Part of a small language model's weights.
Size: width 160, 2 heads of 64, vocabulary 636, 2.58M parameters.
MLP neurons of a small language model. Each row is named by its layer, matrix (gate and up: input weights) and neuron, and shows model dimensions 0-127. Each number is 128 + 32 x the weight over its row's rms, rounded and kept within 0 to 255. Numbers have three digits each. A neuron's up and down rows have the sign that makes its largest values positive.
After each neuron's rows, "fires on" lists the tokens most often at its 100 highest values on Wikipedia text that the model never trained on.

L4.gate295:174111132122101172099113118099185170095175141084120135101136175166087149119188129120105146115140138127150112199163011115055149106141130181174113076188115099104151172110152143124098081125141172133126099174135121133170125140128096102104125144112149198167121165083102148121146150180045143181109129129169116095065092131061140131135109099140117157195139124091099108096147173105159144151109
L4.up295:134078095126097106110136138101116139128158164094111190059158123114134142114166143190145177108145066122119135186125151137103133090137118149137070138168142118141124211114128124124062128113149121145060119104142141108136114089119121100111183201163110129185145159100131124117101102144107114090115096129114084155059138194152169129106152109094134107053151114121183147114139138140117154164161
fires on: "==", "is", "i", " it", " that"

L4.gate212:133105141145173086211168132151119130185111073085115085188124095144131166143139142167187162152147139174102133117174110154108136120157152142123118129075102125109085122118148173206063108073164123112062127073170122119114142128095128133133149136167158162129131079115122135082123146106116126102140150116126143130112152150104176166068113124167123111108119153137145129112116208094148186134158
L4.up212:126112157142080111146121157140125141135176090047087150177055131098109072197152164081194106117160098149095057109099160072101093104100119103147121114119114100116107129087235182133115115159134094066073146159141093153121135127103133147128182100110131147134111122104082099129176130099110146176085095078128155136138133133094084146176126150137112082103086109109162164168124094085163093097136
fires on: "==", "ust", "an", "id", "fter", "in"

L4.gate250:140105120185161085164133147132139210060129127148191166133134149152148130145160075112106125109085126112127141086110100095114150150099129086174153167159178205105140097111138136177142141145147142132087135157190196191126159184157119146189084113105165144107141094115155097156122110123125105126082182077103157131127157157114122105117161166123161097149138133201108115089135101207065154118174
L4.up250:093120125114100115091099132117150164113147138168149152089182074060125098109149201133112121154086094077129111065155161125107126144103121123122159095155130128135149122133088060173072162137114162141115111105113162108135100129156168173182125098137191171135128104099107163118119157138109105064134140165091134143121168110097188129138170133124119092116168132104108144111052063123081120179145
fires on: "ter", "er", "th", "ed", "ist"

L4.gate110:110156106141138170145084107077177100126162158102092113173107145104095116214125127120111096142103133125064105136108135196128129114155165132132081130080141131157118073106082143146162157084107107186182089104111162180164101126142140099175146134123116169157034101118140131061183107132157129080182083104141130127149155086107139119102123141102098144148104075113134208148119106153144124116161
L4.up110:104116073146112044114107138098127154174127079102111129111130155114120129195103130136123055155099168160116178077172150136078072127147105162161100140061143144127165101131118111078158119140136176103206113127036105147179152166166176142129152175096102122129136123132112175144137112138060124095095126185140189116183127070144209125163132134067135106106188113118123129069151131109111164120087
fires on: "t", "v", "on", "g"

L4.gate276:168079135124163151145196188185174137174085155097129103084140086100139116091153124119138136115127111164124127119079134174118173170142147127117139167102140152169141121182107110115132209177070116115135127128087090096183118142085167129181189112169154150146097113185131102112109101131111089114175096078156116137085114153096097125151114154120102156108068146102140110091134067174149191109182
L4.up276:065110184114126093128146117125132148077120112109100087192119095176096139098141141165122159149113124203136142129085081151108131139105139096138204101157104117125057078101072149148128109105206125101092141162145152169157098085130154115186110063119134113147135097133167166109161105095119128065146156148125135093091173115152119133086134177155098171077065109113133132110123138105160096165139
fires on: " in", ".", "at", " s", " m", "1"

L4.gate130:136075105069078100164084129089130094124128138136117106128086084076162133157112112089214115154105115154074135159148109129127108136156131105119155078118100118190123115111126105155081176212071188131136104126049131125136197093073111189147091130104144145093085151111159117144120098120091082148102079050038163047161114158142136110131140135161112100098130143153151062136162121077122113145094
L4.up130:117141121097131126161080160128125149132113111084110164121156102160168200161121152130158112121136138156138148132153101118130100134149115094107144160091166080159181084104157193113137114181101134157108100117118103153110156110122078106066137090160083128095081078120126099078161146068160110101164130156106138131111098142110148118173160095096154123087082210103112143105119075093110113178109
fires on: "s", "ra", "ar"

L4.gate390:126035111127119139114110166150161099130113141130085115157146114129174194111170113149159118148116132161129079133149092143145121111097123119080157124198141189171100117145154175116144079132170093125100099121123158110124078131146114106158143145081105164128135092087182093204151186158124020068095144152146132100145139120162108120123182135110161191076138151118142097138135145053157146144150
L4.up390:161124090107136143078140102163123145137107130068122180123163137164150102144176130169161111099127123108177130201156073090133066131152189161125168118082142141114138102122119109128135110145132119111158120199117119141136130118112174090090155119092101167126179123152086121188121160077176151083082143114152139138177151031144119079140141150116123177113141123149103141096173168111108124133107
fires on: " e", "iv"

L4.gate307:153112146117119185172137128126102153196117150077109139144124109145139131117147119052130165124111158150137153126123100100078065132128190090133132117158066165104134186128173155107064171090100080110097125136126159162183110092099101109103129136094128119101071149101177109113120098133150087149127129111096151133070163104162099094127120089141124124102077087255190120110125146186163116101059
L4.up307:116218124107158085143091137143157145110099105131189122171118066141094122166195158150147093178114115142116176066163101111140150120120105155163170120147144104142174086145144217109138099134087116088118137095115092116114129141115146159131158157079176156170146161150149200094204133122133097153069141114062075121136214142195171160129128114162157170111135126141134084105143165069099097112113
fires on: "th", "o", "i", "r", "ist"

L4.gate240:139098133119152079076148183156136098158116160155123125100142084139149119112157141084104133105116114192168123083090156093097135178179125094084118091132089134148113165185116159123162143128101134149099081149114140127126150105143153114155106076165166204095096131135121172106123090124184136062118141147079119171080046112135127165165149141116125084125076098145109126154110122145150053149134
L4.up240:065111154113100146134150159111113138091133140071074164102097135214107139135188084113158128157100126164094146124173123121099088175118146134138177149144129150149169087140156175112097130185174137163081153144154156119113098105138138120148110114091163072147157136177089048128210144098142072066123147131138132121165176155135067109150119177142135190109150136139138187137165178132140114144099
fires on: "m", "at", "0", "ap", "1"

L4.gate371:180180129111122111139154130097181091148126091130144150157105109151108109112123157106108130096158095089077154084174068183083129076093173181175104130104080127124082134086189106147110126095138158106136143145105141156088209097145100171088104098115104098134152083090144138062140131117150120190080064135159134097122093141129188145066129097126128242131083121104117077143098132123146121170085
L4.up371:154130099168096143131105156085167216067099122085158158137170097163122124193117104095125157134136162112139141153172055122148102098086130109151130047109083170070145104169119100099088141122179164178137152062090095126093177104155137094142060103177125143135143099072186141104132146138124128132138138155095097140110167070113157140167136134163116168133158098133184082078128158177104201101104
fires on: " first", " t", " th", "t", "\n"

L4.gate386:169164132126123055130122141140122180118116106104157106151105105049123080056107123148099126141086139094193159174135171098119099137136191119124148131118148108125148113077155125083155139147142087097175178178126135153102123108067083062112103104179128121124128074142165147172111123144158108061151132129166111114087129116150130149078121120177076066067176131088050135118140198087136117109162
L4.up386:117090081179105102098088108161127054094124103091109086135121199114086098107119123141162171050098140138114096152158185115141174148106154112091082152109095129130221102113122149134145135108131143113158117094125109096122146163141117131147154144132098161104145129098121122052115106177170194101137127142164135139151163129160112079131188151134156115153110145119219085141123140114080123159105
fires on: "ot", "il", "ore", "all", "os", "e"

L4.gate284:100100051170092152113105175111105091173138120126213111092122103116091068121148170098108093080128142139110139134119120129183162118119121191142122118128053153188141094129107124131181137098128120081157112099133120129149106165082178120172126126106125101095152129096137108145150158089116059116130127078147148126095097153187167132074111083071100122092158137108081146114144134139086143112162
L4.up284:140168109107095196155149088155132071110175195165141116139125104134192112133153080136141092181124172132120144107170116133113180150134110127159144094055141093146148108145140153119127148170090146110135065143168129151117151089120102091090142135145101137123103097146111109130133142133154077135108163168155141087105099098164103105161156087132131063103164096163164091151169134070145097117130
fires on: "g", "le", "ass", "ir", "u", "ing"

L4.gate141:106185119100116075138153153207163131151087142248105125118185155078074141109147101160170060121092121166174143095132075160175142128087119090136150077146162075130138080119144075110119135096161146123109134163085147174121128109074153097117104164109152114115131122112175081164113156142171150158182075143096133165142105111094136145168108103145083086110125155130124151170073113099126165124163
L4.up141:134129191113111097136155137151072149153116099131189108148137138172069178142100096126136121091157096184117105110119088167158177123163134109132101105106106073145117208142145127098178150129150100101102110163130099096166094184193156130140109113149093063181168180171122122109090146124098155081129107133093156131156140103119090142128154164164061106187143096137145071128117111102118054112096
fires on: "er", "e", "le", "el", "al"

L4.gate164:120087107108137168122155107118090116083181168115110119126080096114101125112096153064119104090109153165087122097175109067158154114086104113125111153093163095139152161115168125121119132127157077115063120146123130088144086088123091116113087145074123118091141057179085123178092146142113128124156121145103149117133144078155139129110153152142118078133136123149163113191092129120097119171137
L4.up164:113124157177097159094092135131130116110134142089182084127164179156161106139099189159145112104098146119125134200160130141164157126117176142105099091114182101139082165148105115137100089165118134112142108200124102161096130157061160136078122157086155135097080190126154144159172146160106198077095203091052126129140142102105127105159161085140151129168111071139089126177075057121132112081176
fires on: "ers", "ct", "iv", "ed", "ide"

L4.gate205:136111147167113099115090116179083130127159165090081094162084172132138127136082150134150147163182151134164159115109080078121193122152115082058149123079170103179133086197075198164165117107107144128076117115119136060092119139139124132146090120114114145144121138161140137052175135147133153147110115116129122121111086152143150119144134046206143096125109077121118139150111158096094144131134
L4.up205:124159104128122108137139095122119156177172166119135119143078132148120163134144129129093157119144119082155122176105083096104100195087157108182204095088136194149110101163099178115081141138092138153127105117080085054122151115094138218127098216089107143127144050175106104134126142162193172142118132172131107141122099182119101073174107124148142139056090130128128177137098089101150165102103
fires on: "==", "ly", " of", " were"

L4.gate263:110085092040194117126046075118134081149152141121105145128125119138115165171133099124099109115113160188107051119134157121063172139140148085077142125159114114162103131144184153168127142141166087189146116102146124129137141132118128124148112099070127138119175179152132158156155108099067125117182106062131125106168200099054114115164140131161199093180133123156079094105128119107046139095120
L4.up263:085119060060230148152136172097145184123132096102086123109157113083146119152159109165107112092087129142124163123108115147145164154141084156134110176064141172088101101077090114090107104109152131142135151128077111149136130188147131087173114109092112078134135124153193077111101140156103131152105124109142195148190108131136122124185155164171103095151060083140115146084082103095125064110151
fires on: "on", "t", "or", "ore", "ut", "ount"

L4.gate60:125152116090158129107165144067129176117134121122160127171115159098153142081149146123094147096086162139141161108088112143191103150149170162143132126117154122125165122143128171115130076157084204177194188085098147120151160118150171112106163107046182148135137116125108126143152066206161133066154074124111092139127161113155083128112085098095106122164078111194123181141169123124133108055144
L4.up60:154174080143128151079092128134120118164160068097163179081111130137150156192128114109085195166073141074143144099142130045120084124124156095127121085106106122135154103096111134138140160084129140109172127113093140138172085117165121102195124105148144124178169084146154122121171134154127100168104114109105118185117085168177093132118160167143148186135188084123155143078099106090147173057156
fires on: "t", "l", "th", "ter", "at", "k"

L4.gate234:099098185071145139115131098059138076163146135147125059120139131135152119138115131081071190201146116105069157096099138120099100136119159112132162154168086070119191113098118079167116166128088165096108060073128092132104143165067109110152149086085118142129112163142086119140158093119127142159090175093102161158124104092097157084094146101151094123179152134091107148144118056186159147117127
L4.up234:054099135133112124170138118160076127107130121121147150094164190153104120111092101109138117109131136054120138112100084099104074135115125130100119070138183194098111117111153139116130125092041113089109104197120133176121138158175190129173133068089124137103112120122067111153132151091125151128099141142160166149080078086069129176167134110118152108148149194114090119151137138168081123115096
fires on: "r", "el", "w", "ou", "ar"

L4.gate269:136128168125101148121068138153148153140133160195128132156131133133098173142116080153139126124085145192065065172132133131136120142102166128142071190126120188150132125148131137066150159111093102078156154155147119084037111099109180144113093118082108102148157102101073158095053123164074122136184110094168152133101118093162192114152159105145084119128082145054164114146100101127113074094135
L4.up269:111124162109125155169102078134170169095154143075098123104136047144199120140156106098130153155134151090131147173144158120176175149163098142163129187092168148149192093186115122152110113152086071155111156140062177110133108081152078177107121146164133156089136119078161166181160120073145110120157105117115137075103111129119133097126131162088154122062063166160157133128167155105135127104116
fires on: "ers", "ar", "ide", "mer"

L4.gate407:179143206124139146145119135075107137145106104126180135125121132173167131098137145072123047185102113105113062111103146119104044196204148124162104167139101147105132106122145151101140139098056162137158062113155107117126123070145128115093101176110110102096108124129145141138156085137112102108157124098121163105121111071099109107090151123163119135047118179060152133161159122103093123096160
L4.up407:161117193199137058114108094103145094155125116112181142059119082164125127192116164134111076153157037140182174121137135117086095123142113111133156117108135121130157166126134145053155075049077127129125140114090122094127105080116125130071071092120141097185102119133164116159107135183157138147152141137190140127073120158130127114106135142111120087078170160134104139149120170161107167098120
fires on: "is", "e", "y", "0", "ire"

L4.gate300:166133088119152097092062101195182107160224154092135151096112134115118147123168097092143111128147162132127122186194127112156097102156109163140066129070180139103161101130171100106136104103146171155143114148093154154073134119132150086111109130133088045166120127106111205147095105138128109127101101148175126152104152082062120114112158139159160141130128168129132110144135146095132152115145
L4.up300:138120174145138137115128110092181164139140098140130130152141164163146117122173158096181109142163178143139054084159095118096092145141079079151084147122154136072126151080147111121144114115111167127136136132160146078107094146168119129132137160167103060172112167093178102088133105127119112088070115167140121113054159152068138104188113152129181144171171146149118139115103138112156092161075
fires on: "ly", " first", " also", " a", "\n", "ed"

L4.gate272:198101107132093151156168150088151169169118141151139098118135127141176198136133184122101175180139090105149105116085098121126170135168067145111187104163143092178117100144182116108190125149200128152138139139114123133134126125086168122147064132128092063176098129113117110127160145166138114105104174076116094148145123141146151140139106188126164120153162200120137043105075136085147114126137
L4.up272:139144164126164129115157066132200109118148122096153139111125174126142126132167164166164146088077074121128138147129159126119106080114117135052156127155132151139097116107145135063119137149127106136113131197122061112111149141144148146185137157136195104082110110191138158156140029207160168101109098142149165097154093160139114138072140158135143117181113149118129167130113153088154197114208
fires on: "e", "ound", "ies", "ember", "s", "ory"

L4.gate25:181112104150124118171142155178211148154116070148160097079078110157163154151111103173063107097157141083166078167164090093151110090147158105110156073114163137131223045081055186119104162166121095103118107153072115094151134112154122134074155146106090105153145077154126103118144126135161059156135114132092099108147168105149131088177161125133131133106118134145095098147106174158115152119164
L4.up25:135178126161098147104138160174108077103050155119078131111129087159168193151114130126110130162145122060173155131146109117173137130109098078098155158173190225157149133153168140182138129109083064093110220124140112165097152131166113141118098084162154087091112125179110127117128157137112108123118125157135103092163106091222109063077160109163060155120120147098124114059100100124136158150136
fires on: "iv", "ad", "all", "ay", "ly"

L4.gate78:093081116106087089172154122159136089130156156110104114143095117158129195125215166150128156138136116099174107113147087115120111129184106109079108115181112100117110128148092089117081160176097093089116084173100130131096155087141108057147110125116146143135134126091132152183098144045154182141127096151109053145161195177131077148179172056077126107144139129043134174136130113130155150116156
L4.up78:171037130094114165205139144121114110129175115129115166173132139120169110092135174146172154179153070092112079117127087117153093079128088141134147128170176150104122137083095123180147082110164134136132170187122050131158132110139131203114147182111106088183121113110200159138121099161113123105102199133089148097113164149127176123084090143127145127103084072144147094129139104090170095100141
fires on: "og", "orn", "o", "hen"

L4.gate314:185168154034135130080095077143129178121131137091214135137122150159081133142098113123175149174104113087175144150165135165129130180178147188154097110163117160185186120124077114106095155161121099132098164107175143123099117081086099106147159184157153119127123146109156108136154148119098103133154155079129148103131105172142128111078106176117143062158130122151123125116142103035127128139150
L4.up314:119146147127116093140112112119084128117076136100075124109120204098186179100150083133107079180117099117124187147159144107091102121062101136099130096080130151083108134151091113102180149139128100130142144105095167076094120070083081101131127157111145065161107117047078131159143173144099123130095144060138111102128144155107113096105162113084097117127136132193185114150117182117188099148158
fires on: "ing", "or", "ly", "an", "ard", "il"

L4.gate352:113125169138194114130148126077109106107186131161149094112151159034146198135128161125122196157118136131127148105118146152069106136172156136142121113103115088129115167138076118127154139100132098149182140120131151151131103083166082121127163122144113142176104107162143185083206116046102127119076122095144157096107143140139027144137116103114094122127103089143157080191103109150139134142094
L4.up352:116154130121062152084104195049075139116107129141134085151138126098153072123155098086140101112141107184125075141120141109109145053077098120081164081140092171134088122162158213159152103106148162136093116152058148218148121147100148123152144133127130182153117114108159115157115161123145104090089147089104109116139117137138119120094147123105129134117161131182085113177131147154102075083151
fires on: "k", "ab", "am", "i", " B", "h"

L4.gate153:159177168146113118104080128086137167183086142181122153135110133157188119172152124188115163109174153125121154165157107102074125108156142161196111117190128134092170088160167110112093141182092097148117121136141129111113092128176064142064113133059079160193108129130105151095098125133096115132136157162107100099146158149098130146145189125139161117146139096113173153146138169102125120132133
L4.up153:133162164167087140226134128187149173102160126147166054133129122083140141143144127130120080105121135176148165094138162059059055157128184190159161143157186118155124093140117144142105074149187171108126121129162154113076123126097128118135156129129193148089179131111156175093169097069176140135146162143135122168137090153150112092100156145102114099120168113117138109147097184078091174089148
fires on: "t", "am", "ar", "st", "ad", "e"

L4.gate168:132130087159117120175078158114140157153193181118040115115067127118142124121144155122073133082102154143178126058135119115139130111126107118122132193174125148095103089161087138118072128159074078167134090141178183153126078144113140151126155163173159154126105125118082116141156108057169150127164129089143112182162109112133112167125073079134108117128054096144162129118162129091123133109130
L4.up168:139130069072150130141116133148115141150090133020085093102134089147147114170194125157104140042161106154112139149140086086112113175128112131225149161144115136173142073093167132147084082118102149203071092081128149130109112088129133077133131109114150192149145075064105160114156142133129135130117148145152051126132094073127139085197155134149153132141130098126049111089131129133129147098108
fires on: " in", " as", "k", "ip", " by"

L4.gate256:048148105151092149124133084135104124089137131174120091172119117133159131092172096162148036113188154196122117145137158116118146157145174089163166080161126149141151191162136119148108160143122098112112102122138095112119143166203079127101122110168175166063052090149187133169112164165125106168153130131121182076170192083127142128078166158187130094129089114120132083131186167175126116115095
L4.up256:076118135137124152143140094044117200131091120158090097163109125153105134147152117190144111105175099167076198146162176100145140136121086121146121128155139106139056129102107154182108072144115062099117092112176156190120195126113152173103139165162093197147117107150137135168136165105134165121136180178089093163186126101129146163054162112090070166076146104086134100080190124102132161098163
fires on: "al", "ed", "an", "n", "u", "e"

L4.gate313:128102148193170115102140125110143140153105109189134068093146141133088124117134159117091085174133081131123156116094154063105157184038192111145164133096090141132107122075132123114160098156100154158122118088100120101095113085108078189082088193142090062165122093175202111134130184138127171147124101125085154177129097133116130159136160102110110113097135146118101143110119144114143123164118
L4.up313:085149103144188116059117097090108128114116094069111103201108169104171124187146157111095092097161116155159084085105128140160160112140171122089141114122164142115138147156069179101142072122140115118078096127088104146133140109153108148121116121093160186132083133160087088120123134168161173151074106173117200130126152110119169196129165136147164095165104127082154197089152120117157117088070
fires on: "en", "ep", "up", "c", "ly", "ec"

L4.gate85:119145129136076116105142128148133118105161153125187110193127154102083108147125118148156151107085121123129094121172182119096185185090096124127098144159170149111168077122168155144141108184186095103107167141114124147125095065078139155129168125179072096141123084134117138126035083136127136067139179156112154137135095134118170077179180147120139088155108062071124105117146096076106157161131
L4.up85:130148146119114111122105109115152135090143172104109084142105133159127173110144132151119116138102140107179134100173170151048136148112127125128169125109158103080109157041092172139153124113078084154140131062050169132124140230082108166087126186147094050198106123147171122127107117095114164105071121085160089101088066147123113129125189181094136178109141147128128136183120152116124162055111
fires on: " and", "ot", "al", "ore", "ation"

L4.gate165:128048114199121138159074099140110122110145193193115133120154137119121167085132168065150169126163137066170100150097155057150164105089084176066146138122089090105066095119135143141169098115133153176144114111038105171099124135124081098114075108151109089101157151066119152152143111130114129070139161122113102121085068122131151113092162071142087154115115137146174128122199193137144140147100
L4.up165:159119131119133159155106042161140132121137161131078101123107106096186142127086125117051178087105141137159146164094179155112091099179094154121142133162127091120175124081145110157153133079129220171134098053126119088166145078042104124128182119096117123052116135120175131151139095108176144082110116163128137148124107112108109112135172172136073121118117133143191117159097085131115184127136
fires on: "g", "\n", " g"

L4.gate82:149109128155138100132092118141135127133176139173157120141085089057115145122153129101149159147132104150145121135150119110167169109122141103091093129168109094120114145143102151143091107010109133141074142127167109149114124110101151091154107067153151102134117116120185128082083053098156046120089134124063119102053125164115165088134038097134156109071128156170089120139107130124150149056190
L4.up82:055131162131136141114158111131133189135089079151114097134110098037088127126106141134138168086122138112130113169132124144107078105164140061092105204109111141111168123125107103138135093179128140200144172114132136143114117155093104104153083059148102122140121168103133125109125194092104064128159113130061158146087131110126100087151120132082108160102116172179053097157146153094162169111156
fires on: "\n", "ir", "o", "ar", "ong", "ent"

L4.gate308:150182140110159162142145106155116090151176155188065126140137113098079097110205098133087113112128156164162131134089128221135130147135116150075087080115105130118094074118104160064092108083154140119080126156122147132131097106125113106138133110165121112142172164154193129168166198103127135128158106092107147081076207149136178116109143097138132157118035085139174091106101151210133147122132
L4.up308:149149135127052143130140119163161114142087087109124145129085106183187168138116159122132130148182089086130106160073107101122186101111159103068120080086111134108101112118077120082200173130133065037158127102116127127138083114200096109143156145175151129120142191081127102092172113119122082149075073148085070148084170103130166120127104097165133145144097107047144095152147135138152051079126
fires on: " he", "he", " le", "le"

L4.gate281:102170105130148096135117143075143112163125130188151113189164190144092087137155071114128105111117126063093170114170147120093196104155117119170108132167104079079104089135135128132109155124110109145143090150117229122179108152114115112128117199124106077138092132087139078129134177092108188153153117181150144108084153187123081085155183139157139091019166146122121127113122140119100092135160
L4.up281:094143145151146091084118115061117147082160172059150109153163167139148159092143186128155101194119085137139161115122134101183113098132123112100101129177177201140094098173095107158137144205120118108112048160136133087105127079082056102155093167177141170110143129102066125148105133127076095076095114114137120050117130154177131182157080109154120120133133092063135116112115160148111153146138
fires on: "is", " that", " the", "ing", "r", "l"

L4.gate299:166160128032065164140146119125096098159134093083125146108105119085136152069180144148193095089158168109088124190182132119135063120189137101140139143167124136157148106102069132139121138086088194127158102131082174124112085139126118122130127077169162106091194167145126147144086117149166084155133085149071107174190117176088124117153140142160131083128132113071138138102164157114110155194108
L4.up299:146113126098157092157155117098132053117124140127155133152126161121100126169167182115060087145157090120159097107086098115101125131114136165127114057151080090154132109127103079101106146122181146184108174137081124128139142101129149080164152091113086152117165154189091099029145135107102129045106058140080153124146126142133105151083140123136102139156129108085133123131115148151153095137145
fires on: " sp", " comp", "am"

L4.gate53:123138117130159099104157135163166203176143091172070132102107146194127097173129080097066146145086132119118100147104109168130135106100210153150117077148130109166114121173170096119162139160132129062176156130118124092122143198091088125123129131127164143120123174105147094112159058155086105123090199133119120148096096144170131131125144095154158032147150110100144189092124133126109156146179
L4.up53:147086115125079126126067106089169188124116138108186076066154181147188085092126166113178077163141136126079129182130083146155102141140117116159200129104129104122127101109155130150132176123117087130126175214132151153087120155194115162143172104088151158128160097092132152082150067169119166118162112141072135138141172142122142111144169106089085151120072164125145139178144123118109104129176
fires on: "ist", "t", " cont", "ar", "es", "os"

L4.gate214:164080133100176161133088118118216106141119154087137092086096156165124090189084127110079068170098145139091134167051183080141128142160166132143118140204095151134139149168148130109125126129118128122118136118102186103139105101114148149174152208152199150115160132075112149123163111111138112142094087157152142094109145106156127066109138118186149121142150151158127200114125122143099090161096
L4.up214:175137073127109138145103166115095092161155151053096108153061144152144144125159105149153130130163129060180110114091110082138148135185169072077146117139141117232141140146151100098159141178112113156108091174103131129073076108113104105158084157130144084213104108132135091118154136212161105228118094145117113107118166117132144126106147092100073122147166109137157123164145124142155141099126
fires on: "e", "r", " |", "ro", "ist", "an"

L4.gate289:100144127091102076093171125125093100142127108117105079191110131178084111181130118100135109103119106120193128177134132157178101107120123154096078135145129148143117146126131121099124147140132128157187092130178124124192121116095122134132126096099096113149113129127102059201148141127084164103175192159141098192095152107121106126144138142120091118069140142110126175102151157150074140143133
L4.up289:087170120127143152134183185167135157122161117184086107172127103084140100161084123139126103109194112155111116150152173124075129203074108132148147197126110117181153143095087095107157114153128149185080066150173099115078102122124087144113158152185093182148139070188131168126125096112066135093164159121140162139069096149134134163155102161158166111122123152143172149122092167101147120083147
fires on: "ain", "ost", "ed", "od", "im", "ag"

L4.gate13:070112116159088141126183073180094186170114197149007127124083177114109183145131111197156165090126143152085115096148089104102150140116150123152121192084133125123103118087103123086094136168085177187160162157132169162159125150105126100138157129122100174075153184105140139155116130122136104145158131089152149146136142144098110117128140072143134061122111099135089105123082139094169126111144
L4.up13:166095114117138154134111156071090123055087167119144085243151136159145126092096161138103145072149102132114103160106108162126133121149139115161183132108080116172125144181132102141150101087114134185099119185088144124091201142128078147099143195171114122153107124124105144123179158147097106101173138123110095151156140108140181171138112094087155165126130214104112104093143152147136155118130
fires on: "i", "u", "a", "ia", "e"

L4.gate57:187198117114157087119115104164165181098127104106109127159077151108141174160063072164136152082175101147102123164093128087133157150162152158163108088145104163109126179137127093150134148130132145140174062108172124151115132109093101098108173148100162165079099103031117147070125147072137140172144114137179160125069056129138162147108154094142119147113130166098151117101179154115119117121109
L4.up57:097242143102163192066131173157037128152094123119126147154081099099125080106090170115114067102139121151129121127126172152096139111149114147142102128092123128107131162157126170122132110100119155113138102091133183148057127120110101143125136130155152131117135102154105120080127126155101099163144068080130186173121160164171120105111157114157068144106142125128074126102135169093097169101188
fires on: " to", "ri", "ld", "ro", "an", "fter"

L4.gate196:122120153073163111063059138140144143124172143142105145139080129118127147115131098100110156098113111105113060102174155133102135089134115095151128122140122139096122152123145155094118127136178085150147073145153079126091210110089156167099143123062110104050087116138138128137183127141106123179097124059077142123136044135152149165183135023118152147094087146181159102124145120176104156128165
L4.up196:121174093112158193122133168197138097130069083139136172086177082142133172097086111190141161146040130065158086112138092108097112158149140076142146119143142139120175131094155104112192127060134076165162134119106123063181095159107108149145105133125131110099100078130179114108124109121126134085098114143169173119114188124162124137131074124150107095119137148162202119153121083188153112096135
fires on: "b", "s", "m", "e", "ust"

L4.gate344:109090156105098148160100117102151094125123137158101089108118155085131202086090126102148163114138169135103136086145165098047108096163064194063122102134063139166088129113056115156080135111114121081128154158146107180108155107138108076138161103152124122127153092119153165110075180109125100083142079101134069136131166095186158082124086147110155116141133121163150097166124157115155118119151
L4.up344:085126139096130118130091156104129136089104161134111129121081150078123141095167152147127137135158164154193160124183132119105117161127163131121168121110068168147087049085075103103120107121110130167206100138131094173091106133083180198155106105113182120131191069157188136145078137085079094139144128097061126124122093144146034051134143138140150157092078114100139114111194138115153142085150
fires on: "o", "g", "er", "og"

L4.gate267:109139107099102152110135129147159117144132148101132129112141156141097164103165162124165107138135110160110138094151121129146133162184199084128194128050161144159143161149119144144101116156096118100105103196147174127123112157123147092160148082133121120154085080131107134117097143218152106101152168154176082179063131131038167122145136140156136175152140147092172144105129089105126126119135
L4.up267:127179074082085165162121153124137117162150099059100127179160114095110166142172139104161131154116100098167092152147118135129094147199163162146133132151087147140156087142086155119170130081088148134191082119131113098144133165086139082081144091080142108100147186073158065082092149098082139112175102174145120172136119182103140117149106120116154099166053143125131143088142149118189110048113
fires on: "m", "o", "2", "rit"

L4.gate400:108106158157103096124113148128190085225090118105174079095160093069106130097107089124103027127158057133116169116105090130121106126100127115137124083073071117148060111159120120146141092133120079131098075102124216118123142126095126158101065121116151114127150146135106121170165107076121122126156101143116160145155119161155130065104126164111067087130171114114082064120101110132135142155168
L4.up400:099151105094191136140189148171098172085093053146153150110143110138117159104095144084075111106084132136177109117146131112108095104135166151164167040096139066187132130142103182083132095092147152121135152071158088094140117081094126094120149113112173163179140138084177127182103120097105093073113122059105166127148120141116135159116169181096103071135101116145114145176111142123164108096086
fires on: "e", "ce", "ion", "pt", "el"